Weights of a small transformer language model.
Size: width 512, 4 heads of 128, MLP 2048 GELU, 39.9M parameters.
MLP neurons of a small language model. Each row is named by its layer, matrix (down: output weights) and neuron, and shows model dimensions 341-468. Each number is 200 + 20 x the weight over its row's rms, rounded and kept within 0 to 999.
A block is one neuron, or neurons of one layer that tend to fire together. Before each block is what it responds to, as a language model described it from the Wikipedia text at the highest values.

Responds to: Slot before a year
L3.down1015,183,149,237,232,187,157,181,194,215,171,186,178,210,206,195,173,184,173,195,186,204,186,197,196,152,207,224,212,204,202,182,210,188,216,214,203,210,184,227,207,212,173,191,198,190,235,201,193,200,227,212,194,224,198,172,198,185,200,228,187,213,169,193,226,184,210,217,191,171,196,163,219,199,205,207,184,226,200,207,210,177,158,180,215,193,223,150,196,212,176,187,207,185,174,232,203,181,170,226,200,193,201,230,176,213,197,209,222,229,201,196,203,157,218,156,190,195,203,214,188,212,212,213,186,195,195,202,188
L3.down1173,207,206,232,225,181,175,172,197,194,196,163,230,208,225,205,181,218,172,189,207,232,129,211,172,197,194,225,215,200,192,204,240,190,211,236,188,198,188,206,195,179,222,195,215,207,200,212,214,202,184,198,201,205,230,174,171,212,229,188,204,230,208,194,174,200,213,195,175,184,183,154,195,207,196,181,208,192,211,190,187,211,161,210,177,217,197,179,152,207,178,243,209,203,193,215,212,211,186,213,192,189,147,216,216,194,153,236,216,169,209,192,211,227,200,174,221,201,205,171,199,190,203,207,178,240,207,209,238
L3.down1841,190,171,194,207,203,184,183,215,208,233,209,201,187,200,212,205,173,196,186,199,202,223,205,203,192,170,185,223,196,178,162,216,220,229,199,173,201,225,188,171,236,202,197,185,224,205,176,245,183,241,194,238,164,208,163,161,175,211,217,195,206,214,163,189,188,200,185,199,179,213,173,183,187,209,220,207,206,186,180,207,177,191,193,195,191,207,211,191,180,188,224,217,200,178,214,220,212,192,204,179,183,200,245,165,222,193,182,166,189,201,192,190,213,225,208,199,201,194,168,168,229,211,191,191,183,199,174,175
L3.down2044,236,202,243,172,193,177,200,183,195,198,194,196,160,201,193,181,191,164,209,176,196,206,234,212,193,161,188,173,191,211,200,186,209,189,204,208,192,213,222,216,184,197,207,194,212,166,191,210,167,223,209,247,148,188,214,222,187,212,238,218,204,211,206,191,230,212,199,193,200,201,195,184,208,188,170,213,186,180,166,210,214,204,193,162,182,169,140,214,214,236,199,175,200,184,185,210,211,206,237,196,192,169,216,197,201,221,196,207,185,247,169,209,192,214,188,194,179,200,172,156,208,186,197,201,220,161,208,194

Responds to: Temporal prepositions before events
L5.down62,215,198,178,171,205,190,182,197,179,194,223,199,151,192,192,178,185,202,227,226,199,207,174,192,221,207,184,182,193,191,198,187,222,152,184,198,199,158,153,165,210,175,186,214,204,190,212,176,185,224,204,211,192,171,188,215,195,219,217,210,186,205,204,212,215,226,186,191,224,204,165,192,208,189,202,219,223,204,221,197,183,192,210,193,225,191,200,208,171,201,203,180,205,191,187,213,226,171,198,248,164,221,221,185,248,218,207,208,199,208,220,218,186,225,189,247,229,202,182,202,186,202,206,215,204,209,205,192
L5.down79,248,250,212,207,224,175,174,221,217,161,203,183,192,194,219,174,190,175,201,201,217,180,179,223,203,201,199,183,203,193,204,196,204,203,205,203,202,207,190,207,160,167,196,220,191,244,224,210,200,200,207,208,175,190,177,145,231,236,191,175,198,213,199,200,193,157,213,218,245,178,221,179,151,194,222,207,204,222,185,237,186,183,188,175,206,176,189,201,168,199,218,204,194,153,179,215,238,185,213,192,251,200,244,200,187,218,178,196,219,259,171,183,200,158,193,201,220,209,225,191,213,225,181,185,216,181,190,200
L5.down129,215,218,216,219,155,218,203,189,187,176,207,192,212,210,179,135,213,196,227,221,237,226,209,215,221,195,193,176,223,200,188,208,182,210,160,189,216,214,177,169,225,182,252,208,163,180,214,206,183,223,205,192,200,196,210,193,247,205,190,166,176,190,223,203,202,179,218,188,207,199,184,185,225,198,216,235,192,201,217,220,193,203,239,212,189,201,161,209,154,165,195,207,164,185,160,214,230,194,208,209,199,190,217,183,221,170,213,209,208,214,209,210,190,206,156,224,204,189,225,217,212,175,210,180,200,161,211,180
L5.down273,196,168,246,254,185,146,202,173,211,189,214,157,192,184,219,221,195,196,206,232,225,188,212,237,182,194,219,208,193,217,207,213,220,227,204,159,188,199,215,197,185,189,190,187,192,228,166,169,197,173,200,236,219,174,195,209,196,246,198,177,203,181,183,211,193,193,223,173,170,176,183,214,183,203,184,219,199,212,202,194,183,247,224,183,202,193,231,200,203,200,218,184,213,194,218,183,169,216,179,164,187,209,210,204,183,198,197,205,220,189,201,166,219,190,174,186,202,205,169,187,189,186,232,181,186,192,228,186
L5.down349,206,174,186,184,185,197,193,179,217,167,173,190,173,192,233,202,186,168,198,199,183,195,179,227,176,210,180,203,170,200,238,162,204,196,190,173,236,181,197,192,227,199,160,230,237,206,230,159,195,208,224,206,183,217,190,189,200,212,206,194,195,209,206,218,217,176,210,207,213,166,207,204,220,207,194,199,194,207,186,205,219,160,187,185,216,177,181,200,160,215,159,232,224,188,237,223,194,159,191,211,197,168,195,213,167,206,205,199,165,207,207,197,233,189,208,230,170,199,170,182,180,199,203,213,210,198,206,234
L5.down440,212,219,169,227,200,190,191,171,185,162,189,218,188,165,227,198,184,197,181,220,192,207,180,181,212,185,186,189,215,212,190,195,200,193,187,209,243,237,178,240,208,186,189,229,187,205,207,194,206,206,224,216,187,174,205,189,214,215,202,197,174,208,166,203,231,186,226,171,196,188,217,187,175,209,212,201,201,198,214,213,195,186,224,216,183,190,238,237,226,209,228,200,211,177,184,200,226,214,213,182,224,150,182,192,205,188,210,199,160,173,210,185,185,192,214,158,199,181,195,182,233,168,161,225,183,211,210,199
L5.down646,205,220,184,198,195,229,188,201,228,201,210,246,228,188,195,223,211,196,204,205,204,228,194,181,229,179,185,202,206,210,216,232,219,228,229,204,180,206,189,179,204,184,180,248,193,198,173,178,198,230,195,164,218,212,205,162,176,184,204,206,188,224,237,201,182,209,198,222,216,229,215,192,186,213,213,229,191,181,193,228,234,224,203,190,213,176,241,219,194,197,178,213,205,208,231,220,180,199,177,193,183,199,223,213,226,192,176,226,188,192,207,190,223,161,184,231,181,188,170,200,199,197,201,154,178,233,209,198
L5.down747,176,198,195,186,235,169,219,180,199,219,200,183,182,218,234,197,196,199,184,237,185,162,189,185,208,243,175,183,204,156,180,231,199,195,187,211,204,184,237,201,191,175,192,192,178,190,211,215,190,182,205,209,166,219,212,178,202,242,198,162,233,189,181,184,180,198,180,207,207,206,196,209,182,222,216,208,209,232,225,216,202,187,173,216,233,184,176,207,160,189,235,190,219,256,223,202,186,177,183,214,180,212,201,192,214,180,203,186,171,200,185,198,205,193,173,198,216,227,197,190,210,211,207,183,221,197,190,214
L5.down801,177,188,192,265,226,179,193,216,203,201,175,161,221,238,204,200,186,206,198,229,186,187,186,207,198,225,210,174,213,187,206,231,193,202,192,210,217,213,177,214,196,161,181,248,225,203,195,171,164,199,232,221,179,211,192,199,186,187,244,198,223,199,215,241,169,165,200,161,188,219,167,165,206,181,229,233,222,202,199,232,185,197,180,209,204,166,202,178,196,209,181,185,229,184,199,205,171,209,209,221,201,199,204,190,242,187,156,188,184,185,183,231,215,164,175,244,190,190,231,197,207,171,197,225,199,175,203,234
L5.down840,172,219,217,235,240,171,201,212,221,214,131,188,176,210,209,176,215,233,201,220,197,183,188,184,175,203,229,224,192,204,177,197,218,212,181,193,216,197,211,224,218,204,210,182,197,231,224,177,214,184,234,225,187,227,209,175,233,204,238,212,212,180,196,175,211,213,202,185,189,142,193,205,193,194,216,191,170,174,168,234,205,163,166,224,187,189,192,222,186,224,215,185,218,235,239,180,210,206,208,228,183,199,190,198,194,219,212,203,172,195,182,203,190,198,222,207,190,183,181,225,157,182,171,208,214,202,198,220
L5.down1347,212,184,210,202,207,166,187,142,209,182,177,210,184,166,195,208,209,180,210,210,220,207,153,215,194,211,222,203,187,172,204,176,188,195,165,208,189,169,197,184,167,190,209,213,224,219,226,210,175,201,214,217,214,215,139,202,176,186,231,200,204,199,201,179,196,185,187,167,194,248,205,197,180,205,192,195,201,216,246,204,196,222,210,232,189,195,194,175,185,221,170,220,206,187,201,191,189,156,222,207,202,172,175,166,186,225,162,221,242,169,222,249,218,204,196,220,224,192,195,205,220,183,208,191,246,206,220,191
L5.down1581,191,171,198,197,190,208,228,178,222,216,203,186,212,186,176,210,215,186,201,208,207,195,192,187,207,208,204,220,181,212,179,204,214,182,203,176,211,206,179,234,230,168,200,177,200,178,211,214,186,135,181,209,204,157,164,192,221,187,207,205,212,191,217,185,194,179,208,177,226,172,157,191,221,193,194,172,241,191,168,206,199,207,203,164,193,206,197,181,203,190,192,164,164,173,201,199,209,177,209,178,196,181,178,182,195,198,192,187,233,237,170,185,201,190,200,210,215,195,181,160,181,198,202,220,204,191,197,218
L5.down1585,160,217,188,176,211,179,209,203,201,189,203,221,205,160,182,193,185,173,177,177,242,209,218,226,222,157,183,203,182,190,167,186,194,179,220,203,219,204,181,227,193,211,236,203,213,206,193,199,186,228,228,204,223,178,198,183,193,189,246,191,180,217,217,236,170,199,207,177,192,225,215,201,252,238,185,202,195,215,246,182,177,202,204,183,215,173,189,200,181,194,206,180,212,182,195,170,200,184,227,222,185,207,177,164,204,203,198,190,230,162,173,171,194,164,172,197,196,149,181,209,178,190,195,222,195,197,177,251
L5.down1729,220,189,168,201,197,181,219,199,198,197,245,221,187,230,196,203,219,178,206,179,167,193,209,190,194,204,184,231,235,184,198,219,225,175,168,192,176,194,193,196,171,189,195,215,251,155,205,204,201,193,192,205,247,199,203,148,213,167,215,183,189,210,193,213,197,198,198,176,191,202,212,232,166,179,251,184,207,171,190,171,218,166,199,217,204,232,148,198,167,211,179,209,176,204,219,202,208,205,189,192,173,211,221,189,199,235,212,170,182,204,213,219,185,204,181,186,167,185,186,212,186,196,196,191,190,210,189,214
L5.down1753,190,183,184,179,199,186,241,198,189,208,176,220,221,160,203,210,200,202,203,166,244,217,180,220,167,214,181,177,189,187,180,220,204,196,199,189,184,188,177,214,202,204,230,222,177,204,189,211,250,217,215,238,180,205,207,201,174,201,199,211,204,212,238,182,208,201,191,181,186,198,201,204,234,215,190,185,206,205,182,202,244,209,218,191,235,156,203,216,203,207,183,209,176,214,216,207,188,209,193,189,216,191,206,226,237,195,172,240,213,208,212,194,210,221,220,199,194,224,204,188,231,230,228,224,189,226,199,201
L5.down1844,181,210,177,208,189,181,182,190,188,245,203,167,182,239,235,216,182,207,202,210,179,195,219,219,224,206,206,149,171,183,223,213,168,204,188,187,174,196,157,209,196,199,179,176,193,227,225,177,191,195,198,156,201,186,202,200,170,226,198,199,215,195,166,169,196,200,192,197,177,210,183,213,205,180,204,186,210,216,172,195,201,229,183,197,197,236,189,224,201,188,211,192,178,217,208,236,223,162,228,169,213,209,195,194,192,199,160,226,201,226,194,186,208,196,181,207,202,183,199,204,244,192,193,216,174,208,213,227

Responds to: Closing appositive punctuation
L5.down103,199,196,185,253,224,220,206,215,197,170,177,197,212,196,182,188,191,179,192,181,212,173,222,169,173,229,199,174,179,183,158,228,159,220,201,199,219,200,199,213,183,223,187,213,179,182,185,195,202,200,189,217,184,197,192,205,196,175,177,249,218,215,158,205,185,179,199,171,177,156,159,177,186,147,204,233,215,197,209,226,204,203,151,197,212,171,230,241,173,195,179,199,194,187,225,179,199,193,167,202,205,174,255,205,194,213,213,192,222,213,193,198,216,204,199,205,192,188,183,251,192,209,216,235,231,151,196,207
L5.down143,173,187,197,214,213,197,177,213,216,220,174,199,225,184,195,176,201,214,203,174,222,158,224,216,183,177,214,172,216,189,184,231,172,194,162,195,226,211,185,196,184,182,176,190,185,210,226,196,247,220,184,163,161,205,185,181,172,212,211,171,165,191,211,206,189,176,205,203,171,184,200,181,206,157,202,227,175,205,180,155,202,193,187,174,171,181,198,195,214,177,211,169,232,226,236,190,208,201,254,181,163,150,176,177,194,192,233,215,199,162,214,188,190,214,188,165,188,215,220,192,200,179,158,192,230,193,205,213
L5.down181,214,176,194,211,186,198,197,164,194,173,199,212,173,230,208,174,185,204,199,193,148,210,176,203,206,219,185,178,189,191,212,213,154,185,221,175,204,177,203,186,199,182,180,238,192,191,185,224,205,212,174,237,196,199,190,226,209,214,202,174,194,221,186,215,186,178,231,211,199,204,202,185,167,170,225,205,182,203,154,171,206,196,203,214,188,190,191,203,166,207,190,167,204,163,218,196,211,186,208,221,204,188,195,177,199,220,180,196,210,220,180,194,193,190,192,178,196,226,225,189,174,198,213,184,224,225,184,200
L5.down487,214,195,192,183,197,221,199,199,212,216,168,201,187,210,191,227,219,167,187,232,221,185,186,195,202,214,212,207,169,191,249,186,226,209,201,197,231,200,180,191,200,213,234,207,183,176,215,224,186,198,229,215,195,188,227,202,207,241,238,216,230,183,200,200,164,195,193,207,202,208,174,215,186,179,172,192,187,213,175,179,205,172,202,191,212,192,196,227,200,188,196,173,199,164,215,219,222,225,195,218,239,180,257,178,189,222,191,190,238,198,157,184,204,197,192,197,241,213,203,199,232,163,177,179,180,208,179,196
L5.down775,180,197,214,201,197,222,188,194,187,225,234,189,199,240,212,199,199,206,207,190,199,203,209,180,209,215,230,228,166,190,181,237,185,176,215,211,186,207,188,198,195,212,219,198,208,175,198,177,202,230,194,157,196,208,247,195,158,207,187,221,224,221,224,210,190,209,197,185,206,200,223,227,167,197,224,210,222,196,163,199,209,202,170,215,171,186,162,185,193,174,176,193,212,202,180,215,198,200,213,235,184,206,200,201,193,197,193,171,227,233,200,211,182,209,171,196,192,195,172,217,197,211,182,189,217,218,175,177
L5.down890,185,202,159,171,197,199,199,190,191,196,221,198,192,193,169,189,208,194,173,195,169,227,169,191,216,176,192,165,209,163,214,171,212,204,210,153,198,210,191,185,220,174,203,239,199,207,201,167,175,220,202,137,179,207,186,207,190,232,196,169,213,216,220,193,217,190,192,211,200,242,206,200,189,231,185,190,215,185,208,185,167,228,203,173,216,230,190,217,165,223,165,188,182,205,189,191,227,182,221,209,212,202,188,215,215,184,183,200,229,180,198,206,174,192,149,180,187,182,209,212,188,203,173,201,186,181,188,179
L5.down1128,215,190,172,204,184,194,191,206,183,181,188,242,165,175,204,198,205,204,198,196,195,166,201,171,214,206,164,212,196,183,220,218,207,207,209,180,213,243,197,204,192,168,206,207,219,227,172,199,178,220,207,197,197,182,187,160,177,225,179,207,184,211,206,177,229,163,222,160,217,207,204,228,225,172,176,202,194,230,176,211,219,185,192,206,186,201,182,198,183,188,217,251,227,166,210,181,179,189,218,210,192,167,195,194,198,206,191,163,210,211,215,201,221,186,187,228,177,163,196,193,214,191,189,165,221,186,192,185
L5.down1224,168,199,197,218,197,197,187,189,177,215,224,208,176,196,176,200,204,198,181,211,191,237,197,190,211,198,191,214,195,167,191,216,199,207,233,213,205,208,202,207,202,172,179,219,217,183,212,209,210,245,211,197,150,181,191,188,197,228,211,167,176,225,226,194,221,209,235,199,191,212,202,207,200,160,199,204,189,145,226,184,181,202,223,182,208,214,209,215,163,201,197,210,206,191,219,253,209,219,228,228,210,182,189,192,196,173,206,230,197,206,225,211,185,195,183,230,185,239,200,173,212,164,195,210,229,190,175,187
L5.down1239,224,233,198,177,175,190,185,186,203,202,196,196,193,212,241,191,195,211,184,205,218,217,194,200,246,211,201,174,199,199,221,169,181,236,183,219,236,198,206,213,198,168,223,162,214,217,206,172,195,203,233,204,219,192,220,190,207,208,207,188,221,220,204,177,204,192,168,170,222,193,194,171,231,227,188,182,204,188,223,218,204,240,177,204,212,195,238,188,215,207,176,205,181,193,185,198,200,203,167,209,214,206,163,205,234,214,180,153,202,194,179,193,202,254,222,196,198,205,182,191,208,196,204,195,189,175,205,157
L5.down1345,221,197,182,206,181,204,207,202,208,157,188,158,189,166,184,220,194,212,208,212,223,216,218,201,204,210,187,213,189,208,210,199,214,193,190,162,218,233,188,176,204,202,183,246,188,193,156,199,176,200,172,203,201,186,138,192,204,229,183,195,210,225,212,215,214,204,223,157,211,194,217,218,170,185,178,201,230,181,185,162,196,173,206,195,226,202,206,207,176,213,199,173,173,201,200,206,222,221,175,185,172,149,214,183,178,220,218,225,220,204,221,170,173,176,235,204,186,204,185,172,195,212,243,182,202,186,200,175
L5.down1401,203,182,231,195,201,223,236,204,206,184,184,177,204,199,196,206,249,211,197,165,188,200,215,195,164,198,226,210,204,200,192,177,169,175,168,202,201,198,199,195,195,177,165,231,203,225,195,154,229,200,170,188,163,195,170,212,213,215,207,199,208,203,212,199,212,193,226,192,199,198,196,193,147,167,204,205,183,208,196,164,183,183,168,203,194,199,190,209,162,183,224,197,224,185,211,198,188,177,250,217,176,145,226,218,231,182,189,188,212,200,228,214,192,197,197,199,174,216,168,225,195,176,218,213,229,179,170,203
L5.down1448,254,215,188,150,207,171,196,200,202,170,205,186,175,185,194,190,228,198,202,209,189,212,178,225,225,222,185,181,241,237,197,203,237,204,170,178,197,201,196,219,182,197,230,179,217,186,168,180,202,180,213,229,204,243,193,184,190,214,192,215,217,179,213,205,220,213,181,214,186,195,255,229,188,195,221,173,171,211,179,209,195,212,235,143,179,161,227,221,192,213,197,203,210,204,232,204,225,159,201,217,206,211,204,212,209,195,181,171,215,203,200,223,190,201,194,218,195,209,191,179,168,150,213,174,205,206,207,190
L5.down1460,206,248,196,210,207,158,191,221,191,177,226,231,191,177,215,195,185,220,205,211,166,202,165,217,177,210,213,182,216,237,185,166,164,191,203,214,237,209,221,167,175,201,168,173,225,196,207,182,222,193,189,173,196,192,168,199,210,180,214,222,236,202,203,220,192,229,198,210,234,227,195,179,213,214,186,217,185,214,202,185,190,200,179,218,210,187,162,167,201,209,213,197,201,196,218,191,211,222,188,222,219,176,234,215,211,159,179,218,217,188,230,183,178,163,197,219,197,195,179,235,185,212,197,174,220,216,200,208
L5.down1741,226,199,248,196,207,215,207,203,197,199,212,157,185,206,217,193,193,193,206,194,191,195,233,223,206,192,230,206,191,237,195,205,219,195,211,206,204,240,170,205,171,164,182,218,207,191,165,211,223,234,197,216,204,209,192,190,190,228,197,194,226,224,170,166,197,184,164,172,219,202,209,201,164,201,190,171,235,235,200,210,222,236,211,193,219,194,165,181,185,179,203,208,191,185,213,253,208,199,215,209,214,207,179,213,199,207,150,219,210,200,205,168,199,175,211,247,235,224,192,188,192,209,196,173,208,180,190,208
L5.down1795,211,195,189,176,182,230,229,186,197,184,168,187,200,149,205,157,191,208,196,217,214,216,189,174,200,188,201,203,218,199,193,199,158,184,188,181,213,249,227,200,191,205,182,218,204,210,239,219,190,196,184,206,230,185,175,195,194,200,212,205,196,215,203,193,211,229,216,178,209,208,162,178,204,176,158,205,219,203,157,169,199,196,205,199,181,210,201,228,188,206,178,184,191,211,220,236,190,187,195,252,240,164,214,172,184,205,172,195,212,203,161,197,193,200,232,197,203,201,192,173,185,201,156,204,218,184,163,228
L5.down2045,239,183,199,178,221,219,184,199,181,198,190,203,173,179,206,213,206,207,189,182,181,174,220,219,232,210,183,208,165,197,213,184,203,220,212,210,187,199,188,184,184,215,200,231,177,156,179,183,175,224,199,196,184,183,173,184,191,205,150,191,200,226,184,212,232,173,206,180,182,203,188,210,215,212,169,204,214,179,179,208,203,224,212,169,202,194,236,185,213,233,194,210,187,213,195,195,193,202,170,204,165,174,198,174,224,213,197,193,227,209,212,222,209,216,208,192,213,171,169,166,207,177,238,182,222,192,175,181

Responds to: Temporal and locative connectives
L2.down131,200,200,251,212,171,161,196,179,221,230,185,190,218,225,228,193,202,183,178,181,205,203,217,239,202,212,204,208,176,182,191,133,170,174,194,180,217,176,196,180,209,202,192,186,208,175,210,196,200,241,203,188,207,178,192,189,197,206,195,211,195,189,215,210,204,201,217,183,189,210,218,189,206,176,193,203,161,210,203,180,154,199,187,196,194,170,178,188,202,221,172,177,158,227,190,219,225,204,210,174,210,209,224,218,204,205,239,189,185,167,211,219,189,176,251,184,190,190,199,199,202,173,213,152,198,210,196,211

Responds to: Clause-closing punctuation
L2.down1494,180,178,178,209,208,196,170,213,211,217,213,208,216,216,195,225,179,209,193,250,194,210,179,208,219,209,226,171,172,226,242,182,212,163,209,175,156,195,219,200,220,216,240,167,212,210,226,222,197,218,196,197,201,201,192,195,194,198,194,189,245,206,227,228,186,181,221,223,229,182,176,228,218,158,175,219,199,191,182,203,214,157,182,236,219,184,164,191,160,179,213,177,205,212,203,199,181,206,179,221,207,184,189,218,199,207,180,222,230,226,171,206,186,220,203,227,199,242,180,177,193,211,222,187,214,207,167,206